{
  "n_layer": 13,
  "d_model": 896,
  "n_head": 7,
  "n_kv_head": 7,
  "head_dim": 128,
  "d_mlp": 2688,
  "vocab_size": 9159,
  "activation": "tanh_gelu",
  "norm": "layernorm",
  "norm_place": "pre",
  "norm_eps": 1e-05,
  "positions": "rope",
  "rope_base": 10000.0,
  "rope_fraction": 0.75,
  "qk_norm": false,
  "attn_scale": 0.0884,
  "bias": "none",
  "tie_embeddings": false,
  "parallel_block": true,
  "init": "normal",
  "init_std_qkv": 0.0172,
  "init_std_o": 0.0172,
  "init_std_up": 0.0172,
  "init_std_down": 0.0,
  "optimizer": "muon_variant",
  "lr": 0.0123,
  "lr_mult_down": 0.7,
  "beta1": 0.93,
  "lr_head": 0.00393,
  "grad_clip": 1.0,
  "warmup_steps": 200,
  "schedule": "wsd",
  "decay_fraction": 0.946,
  "decay_shape": "linear",
  "final_lr_fraction": 0.0,
  "batch_tokens": 131072,
  "seq_len": 512,
  "doc_mask": true,
  "train_tokens": 901000000,
  "steps": 6875,
  "dataset": "wikipedia_en"
}
MLP neurons of a small language model. Each row is named by its layer, matrix (down: output weights) and neuron, and shows model dimensions 474-569. Each number is 200 + 40 x the weight over its row's rms, rounded and kept within 0 to 999.
A block is one neuron, or neurons of one layer that tend to fire together. After each block is what it responds to, as a language model described it from the Wikipedia text at the highest values.

L3.down2033,230,177,162,230,283,120,137,239,171,225,223,228,184,164,204,193,307,231,167,181,192,215,149,170,199,204,159,172,228,185,147,218,224,181,199,205,171,258,173,95,275,219,191,173,184,245,230,212,230,257,178,280,211,209,107,264,145,177,192,212,183,130,136,98,250,163,155,255,245,156,192,164,175,236,241,177,238,215,235,253,239,217,241,184,227,251,188,245,203,154,149,210,195,189,209,119
Responds to: Final pieces of split words about physical geography and climate, e.g. Ge-ography, Reserv-oir, clim-atic, glac-ial, r-ivers, often in place descriptions. Weaker on other split word endings and on coordinate digits.

L5.down436,192,199,200,239,194,202,215,131,213,210,255,168,182,200,201,184,211,229,164,160,161,178,106,193,194,172,179,201,293,219,132,176,154,261,175,143,171,182,226,170,115,216,165,146,163,207,140,231,223,118,224,170,180,131,174,211,149,139,188,158,232,155,227,215,228,210,224,201,210,202,259,218,206,209,159,183,203,234,137,223,136,234,159,150,172,225,203,178,213,176,138,209,152,186,253,204
L5.down1537,200,272,251,163,204,167,235,206,181,205,172,167,204,149,222,213,185,177,232,211,200,193,205,191,194,196,214,207,165,233,205,203,216,217,192,189,207,227,239,188,156,108,114,121,170,293,208,136,232,203,202,232,175,142,270,203,239,193,210,236,169,209,249,187,215,173,207,194,202,201,176,205,266,166,171,191,165,180,179,226,234,236,166,155,221,246,188,249,241,156,137,248,150,197,176,160
L5.down2140,181,227,282,230,188,167,126,170,260,217,199,220,203,232,146,202,206,177,209,198,111,128,191,225,295,179,205,157,210,194,233,255,171,188,252,138,208,183,153,170,203,236,179,188,168,151,176,242,147,173,227,170,154,209,212,232,243,195,235,277,195,225,244,155,270,182,210,157,210,197,237,230,203,232,267,195,178,159,197,253,142,263,113,203,242,134,172,174,236,159,183,198,245,210,237,263
L5.down2330,187,256,220,141,213,149,225,213,130,161,247,110,191,215,277,215,221,242,180,194,239,197,243,281,249,143,186,262,162,175,173,188,194,241,162,195,182,241,272,220,175,193,134,201,201,271,260,190,160,216,192,131,210,190,142,193,210,159,273,187,200,283,225,235,231,188,215,122,148,134,199,198,303,199,181,141,128,204,199,158,207,263,130,244,163,218,184,171,75,246,267,188,258,186,144,232
Responds to: Final pieces of adjectives split into subwords, plus whole adjectives like simple, heavy, positive, large, e.g. sm-all, t-iny, flex-ible, shorter.

L5.down48,276,166,264,170,220,159,181,174,233,159,208,245,271,220,200,160,211,206,152,170,218,242,247,240,181,228,222,256,231,217,254,227,223,171,244,146,250,208,218,148,164,201,162,246,145,176,209,224,214,213,175,191,230,249,214,172,170,123,221,204,272,208,226,225,224,180,215,173,216,168,202,246,223,207,188,267,188,170,204,234,194,231,151,269,181,257,136,233,171,241,177,197,206,234,150,150
L5.down896,215,123,275,264,260,134,188,198,218,282,164,190,154,166,212,219,258,253,227,183,237,154,198,189,189,201,244,186,176,264,261,233,154,196,304,210,276,213,203,220,196,195,189,183,247,257,192,308,133,227,223,179,152,237,209,195,261,202,184,205,137,198,178,201,140,175,119,205,167,226,172,182,186,270,177,258,272,206,258,144,175,204,218,232,186,126,214,176,235,181,175,222,154,143,239,242
L5.down1453,143,169,230,216,175,173,162,196,226,211,118,210,183,211,204,179,188,183,196,184,220,243,210,195,253,250,169,161,205,190,171,198,183,72,184,172,176,181,275,182,131,261,268,235,191,209,181,194,186,282,207,265,146,287,196,195,252,232,217,219,180,305,149,224,206,233,233,279,122,246,237,213,210,172,140,203,187,166,178,159,185,190,235,213,230,276,202,194,233,165,223,222,144,149,271,199
L5.down1632,106,227,156,157,235,208,188,262,139,222,207,222,176,144,211,170,183,210,210,178,177,205,227,200,283,221,198,159,180,210,193,162,149,165,192,197,223,189,177,220,220,242,197,185,133,201,232,235,213,203,238,201,187,233,164,200,247,243,152,169,231,261,182,237,145,235,203,223,174,195,220,220,274,160,192,176,245,266,179,225,164,207,238,131,244,217,214,183,186,162,195,207,204,249,262,175
Responds to: Commas and closing parentheses right after a completed noun phrase, often a place or proper name, such as "Boone County, Arkansas" or "(Köppen climate classification ET),".

L3.down1855,175,167,233,177,247,164,150,259,243,116,166,189,154,246,170,255,193,197,271,139,287,228,205,240,197,166,220,198,254,298,208,281,247,213,205,189,248,233,190,158,222,187,165,188,243,132,108,146,191,238,231,161,266,234,189,199,149,212,287,199,134,144,257,241,170,192,200,174,211,150,186,217,187,250,186,233,289,130,221,157,156,157,129,145,174,308,199,181,242,216,232,151,188,165,184,203
Responds to: Prepositions and verbs that open a clause after a conjunction or comma, especially attending or entering a place (While at, attending, Entering), plus scattered to, from, During.

L3.down1765,239,176,237,142,166,140,182,175,172,159,249,179,231,207,197,251,216,209,196,191,274,258,195,242,191,136,215,236,205,217,202,179,242,227,172,219,140,229,161,188,192,152,162,213,208,166,102,230,204,194,173,131,236,234,169,174,124,213,174,171,186,230,218,222,148,184,195,207,159,147,236,148,182,197,179,189,149,189,196,228,183,205,196,220,131,229,246,160,148,179,218,204,171,199,278,221
Responds to: Prepositions opening a sentence or paragraph, such as In, On, For, After, often starting a date or "For example" phrase; also For-/In- word starts (Former, Forum).

L9.down385,239,301,174,187,249,199,215,221,283,190,210,259,170,202,261,227,200,149,215,175,193,186,132,197,276,233,168,192,184,262,229,189,168,282,251,125,212,157,211,202,213,204,258,142,169,238,238,181,243,225,204,243,191,253,163,259,198,265,191,180,204,217,280,222,162,209,192,202,194,152,229,218,229,247,212,161,199,209,234,206,197,270,262,138,203,161,233,156,118,182,243,245,198,229,212,181
L9.down720,259,247,228,229,199,256,165,187,222,248,221,164,190,155,200,209,180,202,186,291,206,152,191,180,119,187,279,180,226,150,250,163,110,212,169,228,199,232,241,167,194,101,229,140,164,257,205,247,241,167,217,252,194,187,249,118,286,138,186,164,182,219,203,202,182,100,161,234,181,98,194,178,215,115,159,129,223,193,185,240,249,187,222,240,254,288,251,243,152,201,231,154,149,145,221,224
L9.down848,201,143,197,191,234,173,167,195,127,191,225,318,190,290,191,153,194,179,157,254,222,187,147,227,179,213,149,234,185,184,174,194,194,148,251,180,195,311,212,184,194,215,182,254,193,141,188,202,210,247,117,157,171,215,201,215,226,212,270,191,217,271,150,118,190,149,173,221,221,211,241,250,220,195,258,257,221,265,176,144,221,143,157,192,215,247,134,152,212,158,171,172,276,178,171,222
L9.down915,225,221,163,167,224,129,185,177,233,238,196,228,208,241,205,247,185,202,210,195,236,191,222,168,161,191,167,225,229,194,188,219,247,184,178,223,181,210,266,162,142,143,177,204,200,158,180,178,217,214,168,232,218,136,183,227,180,183,135,156,199,294,180,191,219,226,188,223,228,304,147,194,270,290,206,199,263,229,230,243,212,193,113,198,151,227,175,183,181,158,194,183,208,164,181,208
L9.down945,167,169,159,91,261,174,244,224,276,128,149,115,137,194,198,241,238,145,150,177,196,198,178,116,201,193,217,208,218,224,202,165,237,212,210,201,218,157,208,267,267,254,169,229,180,184,192,181,180,170,155,215,222,143,205,172,246,292,139,177,168,223,147,245,166,176,170,196,186,279,257,189,199,201,219,210,213,187,289,251,233,219,186,153,184,207,259,170,148,286,217,216,205,212,200,217
L9.down984,134,180,182,235,174,219,189,190,275,165,232,193,198,196,193,172,205,196,224,179,267,260,197,145,170,208,210,247,165,183,208,172,183,211,192,199,182,247,237,252,144,159,147,150,158,263,223,211,229,151,280,161,135,223,195,177,231,216,220,202,207,174,206,191,179,176,237,171,210,205,153,284,191,250,207,205,195,260,282,198,142,244,205,245,274,221,156,181,237,256,206,173,233,186,162,179
L9.down1352,147,172,195,185,216,164,171,260,279,207,189,257,212,211,184,153,225,187,209,247,155,194,199,214,181,194,217,173,220,225,179,130,203,227,120,172,153,268,219,119,171,113,204,201,258,198,184,198,182,154,268,152,184,229,141,138,205,229,246,192,140,171,190,228,141,204,203,202,209,118,195,196,224,219,114,237,279,208,227,212,259,199,235,208,213,229,180,151,208,189,83,137,202,215,239,244
L9.down1477,163,183,167,120,204,204,185,212,201,198,185,209,210,171,197,185,191,206,233,197,199,229,239,224,214,234,233,236,203,272,238,213,200,200,213,114,218,219,121,255,180,222,185,234,214,175,196,191,305,204,256,201,119,257,185,199,235,161,169,150,180,181,232,201,168,168,181,249,156,193,245,135,207,189,196,268,181,196,243,241,177,152,216,168,174,230,185,237,240,257,195,222,216,171,211,197
L9.down1892,221,184,174,191,254,235,161,194,265,181,230,297,159,236,207,175,171,245,255,206,255,228,146,201,204,198,210,176,239,231,190,308,187,216,187,233,151,183,178,173,230,170,193,210,167,189,203,193,152,212,189,154,174,153,226,140,183,235,168,272,281,150,171,165,113,207,204,161,183,106,234,206,141,249,164,240,233,222,282,160,228,281,169,264,233,197,191,181,233,123,220,171,157,150,232,260
L9.down2081,174,184,145,218,221,229,167,166,222,232,243,246,193,223,207,247,177,165,217,196,152,206,175,165,243,97,247,231,249,146,154,203,151,123,205,268,233,217,131,230,197,242,180,206,170,192,175,245,200,211,196,220,196,221,164,179,244,165,198,259,197,132,232,196,164,235,58,148,221,146,267,162,181,224,141,187,182,130,221,179,127,177,206,170,187,234,304,214,174,216,263,187,186,158,211,263
L9.down2179,196,258,207,231,216,204,159,250,183,197,235,229,228,239,187,187,159,229,171,273,166,205,106,180,168,226,175,236,174,250,170,210,132,197,159,149,199,163,236,227,183,127,248,244,202,204,107,173,226,260,205,178,148,196,173,228,251,219,188,123,150,182,310,261,250,184,279,206,143,196,164,185,233,202,165,163,223,220,184,259,181,179,185,164,192,193,170,305,191,228,169,175,197,180,261,199
L9.down2237,205,174,254,206,229,250,224,119,171,229,205,111,198,186,188,206,247,238,253,130,200,192,207,141,246,250,185,251,226,241,310,231,228,241,249,175,221,223,143,279,135,194,194,149,221,174,176,178,204,259,158,201,232,221,245,174,167,226,220,276,123,225,225,150,161,167,194,207,223,241,228,230,173,182,220,170,205,238,231,286,234,128,191,147,193,169,200,209,192,184,200,145,235,185,182,234
L9.down2329,200,141,271,129,184,202,303,274,183,212,257,261,118,200,176,214,244,212,165,216,168,206,241,243,219,174,205,212,227,218,238,201,216,197,180,238,192,211,257,235,191,295,88,219,177,201,169,268,228,245,176,255,197,245,242,200,228,229,179,143,208,234,247,181,161,206,168,114,197,204,213,191,198,259,214,157,221,192,243,219,275,286,181,164,144,264,192,161,168,192,211,158,114,217,214,189
L9.down2415,130,145,187,191,177,222,200,152,149,118,205,122,248,186,258,248,208,215,205,192,213,218,245,168,225,188,243,163,195,183,151,241,129,208,124,178,240,235,202,209,201,209,203,225,179,152,196,240,222,156,229,207,119,171,185,205,111,201,175,197,231,180,233,224,144,166,172,246,195,194,231,146,238,269,157,157,233,240,176,228,225,206,204,209,214,203,160,272,213,215,213,245,245,155,150,161
L9.down2418,234,166,239,191,193,220,196,150,180,196,183,158,223,154,205,219,230,238,227,194,204,129,230,181,250,227,199,181,200,219,202,226,271,199,148,224,232,233,244,198,176,217,254,215,196,137,164,218,200,167,187,261,172,158,224,222,165,157,194,201,179,193,214,220,201,182,228,222,272,213,238,266,220,149,217,186,138,273,199,239,178,206,193,179,266,223,216,195,182,175,167,179,218,196,185,130
L9.down2655,214,197,202,251,122,159,199,231,229,212,232,220,170,172,199,159,205,128,265,165,251,166,137,216,192,266,217,197,255,200,236,130,211,170,154,203,161,178,155,201,168,211,243,184,266,218,238,204,222,257,132,193,188,228,219,231,207,196,157,207,276,213,161,256,247,213,203,296,320,181,194,114,208,225,191,210,162,163,181,189,276,183,194,257,228,211,161,137,262,156,282,164,149,195,199,221
Responds to: Prepositions or the completing a verb phrase of movement or state, often in ship or spacecraft history, e.g. put into, out at, headed for.

L9.down105,148,202,148,266,186,214,166,178,223,159,212,220,286,196,207,215,226,212,227,176,256,195,200,146,203,179,174,175,184,240,183,134,182,166,205,156,192,220,169,157,90,189,152,228,80,139,183,147,195,195,144,113,221,222,164,176,199,150,211,244,282,222,237,196,225,213,237,179,203,258,211,197,177,243,166,247,222,269,226,246,210,244,261,290,221,216,245,227,224,220,154,233,298,210,197,142
L9.down112,225,217,262,238,162,214,234,165,241,240,147,226,126,158,170,204,212,161,108,156,245,201,160,210,204,241,175,177,199,206,181,257,272,194,130,221,150,137,207,238,141,115,172,257,213,173,251,239,191,113,229,160,215,243,175,197,144,200,237,188,229,192,155,175,227,181,182,197,138,131,204,116,245,237,154,243,158,205,230,238,182,232,172,220,279,259,202,190,226,190,150,196,158,225,111,199
L9.down222,155,151,217,187,223,231,230,146,215,222,236,236,181,273,209,161,176,237,255,194,238,242,202,141,143,228,176,225,236,231,204,206,209,218,214,164,189,158,210,197,228,164,199,207,186,224,222,179,176,229,193,154,225,188,215,256,159,203,292,240,243,112,246,263,173,214,229,194,189,119,149,214,216,164,253,279,216,192,122,248,120,222,273,182,192,257,177,184,246,212,196,157,170,219,171,239
L9.down235,182,202,211,215,173,163,202,161,157,205,184,171,174,244,146,188,145,216,160,226,229,300,160,156,232,208,206,205,164,235,106,234,236,170,215,141,181,235,203,221,260,226,200,170,219,188,156,246,153,197,240,152,239,213,136,192,224,254,192,238,188,260,203,223,220,274,225,179,78,243,218,224,139,182,201,193,180,152,180,150,136,212,205,189,217,253,176,171,187,238,242,199,231,173,264,228
L9.down497,244,178,191,170,142,174,162,250,210,210,192,174,150,169,164,234,235,167,198,227,208,245,189,246,188,231,215,259,148,259,224,184,187,204,222,144,190,184,241,189,206,186,175,163,176,157,211,247,237,262,240,267,208,251,247,216,189,197,202,159,235,248,171,201,157,189,160,178,133,166,135,199,194,206,299,203,124,277,207,195,226,202,169,221,188,160,201,208,176,166,210,210,235,192,191,186
L9.down517,203,222,237,200,258,192,197,224,171,269,197,167,235,153,244,247,153,205,313,209,191,253,221,250,207,170,176,287,58,180,291,244,160,216,183,217,225,250,261,238,192,249,181,229,177,207,140,134,156,145,241,225,252,185,212,149,230,206,177,209,201,251,166,205,212,176,267,243,98,170,252,277,158,209,171,227,200,253,228,287,235,185,192,172,189,163,169,173,244,176,204,191,190,224,232,173
L9.down730,217,175,169,224,212,182,237,280,215,196,184,183,198,232,153,232,231,240,96,211,191,176,190,231,212,201,140,207,277,173,208,196,203,245,213,188,138,208,226,203,224,197,195,218,181,183,170,199,139,112,114,228,163,243,222,185,133,161,240,193,179,174,185,259,223,274,168,246,194,216,189,108,223,193,207,325,154,176,189,204,186,214,272,232,94,224,182,238,218,115,190,264,182,225,157,213
L9.down810,161,246,180,146,226,138,245,275,194,143,238,188,258,186,173,208,227,150,251,248,277,141,187,159,128,193,198,264,212,240,199,177,96,195,198,211,209,271,211,172,253,160,193,126,152,232,220,239,179,145,185,117,213,171,171,170,165,224,214,223,226,151,182,228,207,171,184,208,190,203,211,151,165,177,204,168,246,236,287,179,149,231,182,243,250,195,243,197,123,148,204,183,227,206,266,219
L9.down833,213,181,165,210,176,205,180,254,184,150,218,308,242,257,165,231,214,213,160,224,221,202,135,207,205,174,137,211,152,269,215,180,188,226,238,281,121,165,160,189,292,179,270,218,306,194,207,233,159,153,173,221,176,188,149,221,211,222,180,211,201,191,173,160,208,204,176,171,260,262,252,218,198,118,180,111,228,217,227,232,185,214,165,236,195,147,253,182,211,134,246,213,266,204,158,234
L9.down1191,201,231,222,206,220,238,164,259,199,202,213,171,230,131,209,240,135,215,172,232,162,243,217,182,201,197,161,201,254,241,243,146,193,277,237,184,249,258,216,244,189,197,154,204,243,196,136,285,162,168,183,176,199,199,216,138,209,193,191,242,105,199,136,156,159,246,210,236,224,223,210,242,188,288,137,194,168,226,203,171,140,170,201,193,213,221,171,159,174,199,241,163,223,202,204,204
L9.down1438,196,211,244,190,248,254,175,146,218,182,228,195,173,227,159,207,184,145,159,198,251,210,235,153,187,152,185,158,178,221,186,215,251,196,200,260,208,120,170,140,192,163,178,197,265,196,137,178,175,185,249,265,253,229,221,200,213,183,172,285,230,258,202,196,181,146,193,207,205,113,268,217,196,188,159,200,206,115,130,231,226,265,174,157,195,278,157,162,204,150,217,232,190,200,191,179
L9.down1754,253,140,249,203,216,172,232,207,168,153,198,193,219,229,230,220,201,209,198,214,217,109,247,199,277,216,113,258,170,199,174,180,276,251,180,189,201,172,198,131,199,114,155,173,268,194,130,110,199,148,128,191,205,232,230,223,173,192,273,147,189,153,158,243,167,173,256,282,83,167,173,199,158,223,189,164,154,156,235,183,187,241,181,207,217,266,202,242,271,208,220,196,233,190,178,227
L9.down2263,106,158,193,229,168,142,253,220,238,180,251,163,190,278,144,182,134,223,224,192,247,200,104,252,219,195,171,157,178,247,210,200,202,202,182,268,158,259,140,206,121,234,195,256,259,171,150,220,214,199,133,214,162,243,190,124,193,141,283,220,116,144,226,252,219,150,159,156,222,191,158,239,195,216,167,243,244,279,233,209,155,260,183,211,223,285,222,175,211,159,112,236,179,238,111,163
L9.down2363,179,200,195,192,239,210,142,246,97,141,236,188,186,150,244,199,263,233,143,106,167,190,173,261,208,264,185,233,225,226,296,224,165,222,162,187,165,215,240,194,183,222,228,204,199,238,245,318,172,162,143,193,226,230,156,140,174,255,230,237,154,184,145,196,168,220,179,222,258,153,156,245,217,213,191,183,224,218,241,173,123,187,216,175,212,234,267,267,225,207,232,209,170,215,156,172
L9.down2405,160,208,181,226,235,167,202,208,198,64,256,159,186,237,268,141,216,199,187,233,231,236,172,193,233,190,148,152,171,209,206,211,264,185,166,262,142,209,220,161,223,185,169,172,196,183,244,228,161,161,194,197,262,231,193,175,236,199,184,176,145,220,210,235,164,230,146,265,113,198,221,170,261,256,213,241,160,192,179,165,205,210,221,221,149,245,127,218,224,188,290,202,258,243,119,165
L9.down2457,151,199,281,221,74,194,143,145,212,253,122,233,204,108,244,235,196,207,213,133,184,198,140,217,231,211,205,246,235,212,174,231,258,168,215,243,88,171,204,237,215,208,197,211,171,162,158,204,187,288,190,189,176,95,244,155,227,179,261,231,211,232,166,222,165,212,156,219,286,165,235,238,210,170,201,166,169,189,177,257,178,218,131,240,88,180,219,214,183,172,150,242,203,217,182,181
Responds to: Prepositions that introduce a year or date, mostly to in from-X-to-Y spans, also in, on, until, during (from 1904 to, founded in, on September).

L5.down915,222,258,199,258,220,114,208,238,193,215,244,200,170,222,168,144,210,257,286,150,212,224,139,213,193,148,287,148,181,229,167,179,184,187,261,216,198,226,141,255,255,262,150,266,197,178,136,175,308,242,233,196,226,223,225,240,177,169,200,163,139,246,192,213,146,194,202,122,209,260,256,180,223,133,223,160,185,202,123,231,192,226,242,177,277,249,176,185,205,129,172,205,180,197,189,166
L5.down1266,220,107,247,230,207,198,168,178,219,219,208,179,177,236,216,176,211,167,252,263,187,210,165,263,157,235,205,156,147,218,195,275,219,222,242,141,133,126,241,200,148,216,228,273,202,254,201,225,190,152,227,181,253,234,171,214,202,113,191,250,179,260,176,157,190,240,262,196,114,151,150,127,245,203,241,162,143,203,144,223,168,213,139,232,205,190,209,223,195,172,178,199,152,202,284,128
L5.down1789,181,140,181,271,130,180,235,190,251,151,172,223,251,178,158,299,167,166,169,133,141,223,165,222,204,219,180,133,200,194,212,181,85,326,187,222,142,161,197,160,242,219,264,229,158,266,236,150,218,196,180,95,243,174,132,170,208,149,179,166,221,208,212,144,221,212,136,218,244,222,167,257,199,193,204,184,204,217,214,115,238,186,172,214,134,234,159,181,188,129,217,189,118,120,240,117
L5.down2370,177,246,203,167,203,196,197,142,174,205,130,179,169,138,219,201,176,258,255,170,237,232,252,184,150,235,204,93,207,245,151,189,225,94,241,253,176,229,203,254,168,165,135,186,120,212,121,159,186,213,227,199,196,195,170,173,211,205,177,178,193,220,190,230,167,210,187,150,211,200,189,259,225,221,202,133,163,140,199,259,203,275,154,170,205,265,136,206,203,136,188,145,240,146,266,138
Responds to: Adjective-forming suffix pieces that finish a modifier before its noun, such as diplom-atic, resident-ial, econom-ic, plus possessives and determiners like his, its, 's.

L9.down72,153,156,262,205,121,207,231,170,214,199,279,157,228,201,200,186,156,231,234,180,209,232,240,160,196,250,266,169,207,215,200,269,132,216,179,202,154,220,165,176,278,218,215,183,194,147,157,251,228,184,224,153,228,257,208,218,147,238,209,265,225,137,158,232,243,229,244,226,188,308,181,166,220,202,198,177,169,229,267,231,254,216,222,190,227,202,142,142,218,162,216,266,198,127,214,215
L9.down97,176,189,229,236,211,176,164,206,247,197,248,200,192,177,237,234,200,245,175,253,171,195,220,151,201,169,124,200,96,145,189,220,174,275,188,207,203,187,261,181,305,175,236,176,272,242,213,206,127,182,202,180,125,144,172,214,172,221,113,186,198,216,161,193,259,218,263,324,170,182,208,150,205,247,198,217,165,172,247,206,209,269,270,176,170,126,152,209,179,233,202,187,205,215,271,120
L9.down277,162,146,128,218,181,207,217,181,241,128,228,225,238,176,226,244,179,266,155,185,187,224,224,232,155,175,177,193,199,214,184,228,189,194,226,227,147,202,116,167,214,211,247,240,217,108,260,212,152,189,180,183,229,206,144,204,198,213,148,199,179,163,202,197,272,176,189,196,172,228,185,165,258,149,182,201,234,227,241,85,197,292,272,208,167,175,190,173,206,127,179,171,173,224,220,182
L9.down639,212,147,155,191,187,162,207,220,241,251,182,173,259,157,231,217,230,241,228,161,169,210,175,238,229,152,184,205,184,227,184,182,159,175,240,172,219,183,255,216,178,186,218,246,202,148,234,227,150,198,178,216,232,229,217,200,134,137,213,214,160,164,214,283,287,207,246,222,124,199,260,141,226,166,231,143,156,225,249,169,224,179,210,231,188,163,266,147,199,195,132,201,211,202,179,183
L9.down794,246,227,170,127,173,247,223,146,187,234,163,241,143,214,153,202,264,202,187,204,237,173,144,247,212,130,225,208,201,157,154,189,224,216,185,159,205,144,235,204,188,183,250,182,192,224,191,222,187,170,240,230,217,228,160,199,195,163,173,180,237,147,246,195,186,196,156,174,226,252,188,219,153,230,230,201,216,190,217,222,276,193,232,208,178,189,248,209,193,243,234,131,245,181,190,114
L9.down916,152,216,229,173,183,213,218,205,205,275,137,228,166,143,221,212,251,182,240,236,190,204,198,213,210,242,204,169,158,150,183,227,189,171,127,178,186,180,208,158,259,210,219,159,194,220,244,229,169,234,270,148,208,150,211,228,120,213,196,166,159,248,197,197,233,237,197,220,177,201,136,235,185,185,154,215,150,232,170,236,226,209,242,233,160,184,247,195,250,196,165,155,207,160,215,239
L9.down956,142,195,202,182,238,210,250,168,168,206,204,181,257,209,237,165,246,203,176,153,240,263,247,132,128,209,204,258,139,198,132,244,167,231,194,186,169,140,142,160,142,233,207,180,192,128,257,238,135,207,188,104,157,241,246,169,197,151,175,96,204,216,236,211,166,146,232,232,122,176,129,200,168,198,208,258,158,226,270,233,209,274,172,173,207,191,233,155,208,182,282,200,192,134,191,194
L9.down1015,139,257,227,208,235,247,102,257,241,136,193,238,237,171,198,211,316,104,171,184,190,150,219,230,209,110,207,160,248,196,229,192,174,187,217,194,180,149,212,246,115,228,166,122,160,191,270,200,190,234,241,238,217,283,158,180,213,251,216,225,259,239,190,213,173,240,256,194,222,246,188,215,229,161,259,286,145,155,187,195,163,227,223,249,230,185,211,127,173,244,251,208,208,270,224,239
L9.down1079,240,161,187,188,165,155,224,178,184,207,250,187,166,181,240,221,205,208,192,145,207,194,238,207,164,217,207,241,248,114,225,148,252,267,156,188,200,278,239,211,213,213,132,230,280,213,253,211,170,162,150,208,299,169,220,232,155,184,160,158,230,224,147,220,260,220,181,235,210,264,199,218,116,237,173,180,217,178,139,132,307,205,229,191,232,216,142,231,240,249,171,206,196,245,260,217
L9.down1255,230,173,243,236,174,230,217,190,195,217,200,232,216,161,196,277,218,234,202,204,197,168,200,205,227,198,205,221,183,190,129,196,168,234,226,183,216,157,210,145,178,213,197,126,178,216,259,128,205,194,272,210,308,212,236,170,191,177,198,145,163,205,173,187,241,215,219,184,154,218,144,213,227,258,194,160,165,165,193,203,237,255,258,179,197,302,224,267,156,298,239,199,138,186,245,224
L9.down1273,198,169,186,207,219,214,176,153,187,246,206,220,168,181,192,177,243,154,220,226,189,199,275,212,229,199,270,237,206,167,207,155,178,190,158,175,152,165,208,190,275,219,258,228,213,143,207,217,175,203,138,201,200,205,188,185,186,190,139,141,233,162,211,194,294,235,217,244,170,231,209,148,217,226,148,156,248,167,236,198,198,230,192,236,223,206,213,190,191,196,202,184,219,161,229,146
L9.down1399,112,157,262,198,238,203,263,307,138,137,200,154,190,171,208,206,228,196,177,181,145,270,230,218,213,229,241,195,139,144,222,134,178,103,177,129,211,222,171,206,235,155,245,94,145,149,152,247,191,174,231,242,209,176,208,206,257,159,228,236,207,181,151,166,170,249,113,155,220,189,167,186,218,228,216,221,241,121,135,153,157,149,212,126,218,188,242,175,166,226,215,254,121,201,189,182
L9.down1608,230,236,162,220,234,145,200,156,167,214,205,272,257,105,188,108,169,156,200,190,181,163,160,226,254,225,192,197,151,232,207,156,263,248,162,186,186,203,276,167,221,230,208,254,173,219,162,198,187,233,259,238,221,199,282,144,116,159,130,177,221,160,118,119,243,168,172,187,250,137,146,176,211,278,210,203,202,180,236,163,168,212,218,174,192,171,211,147,167,166,185,239,102,222,207,208
L9.down1815,189,287,177,212,172,172,174,216,172,139,213,172,172,154,249,228,239,235,218,250,153,114,238,208,172,176,191,185,202,221,188,265,200,267,96,191,268,185,207,139,228,150,185,236,217,180,207,155,191,153,198,188,220,212,211,176,181,191,135,160,241,167,192,190,238,221,151,157,194,181,212,239,155,110,216,176,190,201,244,214,246,226,173,194,135,218,191,271,218,198,154,212,286,214,195,228
L9.down2065,172,166,185,241,210,168,174,201,170,172,196,191,236,215,236,213,193,203,184,148,160,181,296,142,148,244,196,290,161,181,115,204,197,145,143,123,182,216,119,187,281,114,187,220,230,210,198,214,143,212,209,238,178,192,154,132,206,146,217,206,153,214,268,214,197,172,295,301,200,186,260,155,87,211,147,167,220,214,188,157,288,131,247,210,223,151,229,187,210,216,149,261,185,210,217,213
L9.down2373,168,243,272,171,159,160,233,225,198,291,191,260,230,213,241,184,152,150,288,194,164,169,198,258,185,250,199,179,169,210,189,234,241,246,234,181,154,219,118,206,230,244,208,212,250,235,167,187,191,244,178,202,203,148,213,220,160,209,248,249,215,148,203,197,313,222,189,164,213,196,249,68,227,210,169,247,230,155,217,194,229,169,214,285,149,231,197,212,247,232,151,242,164,213,193,171
Responds to: Function words, direction words and word endings inside descriptions of rivers, coasts, terrain and locations, such as "valley of the", "west side", "brackish".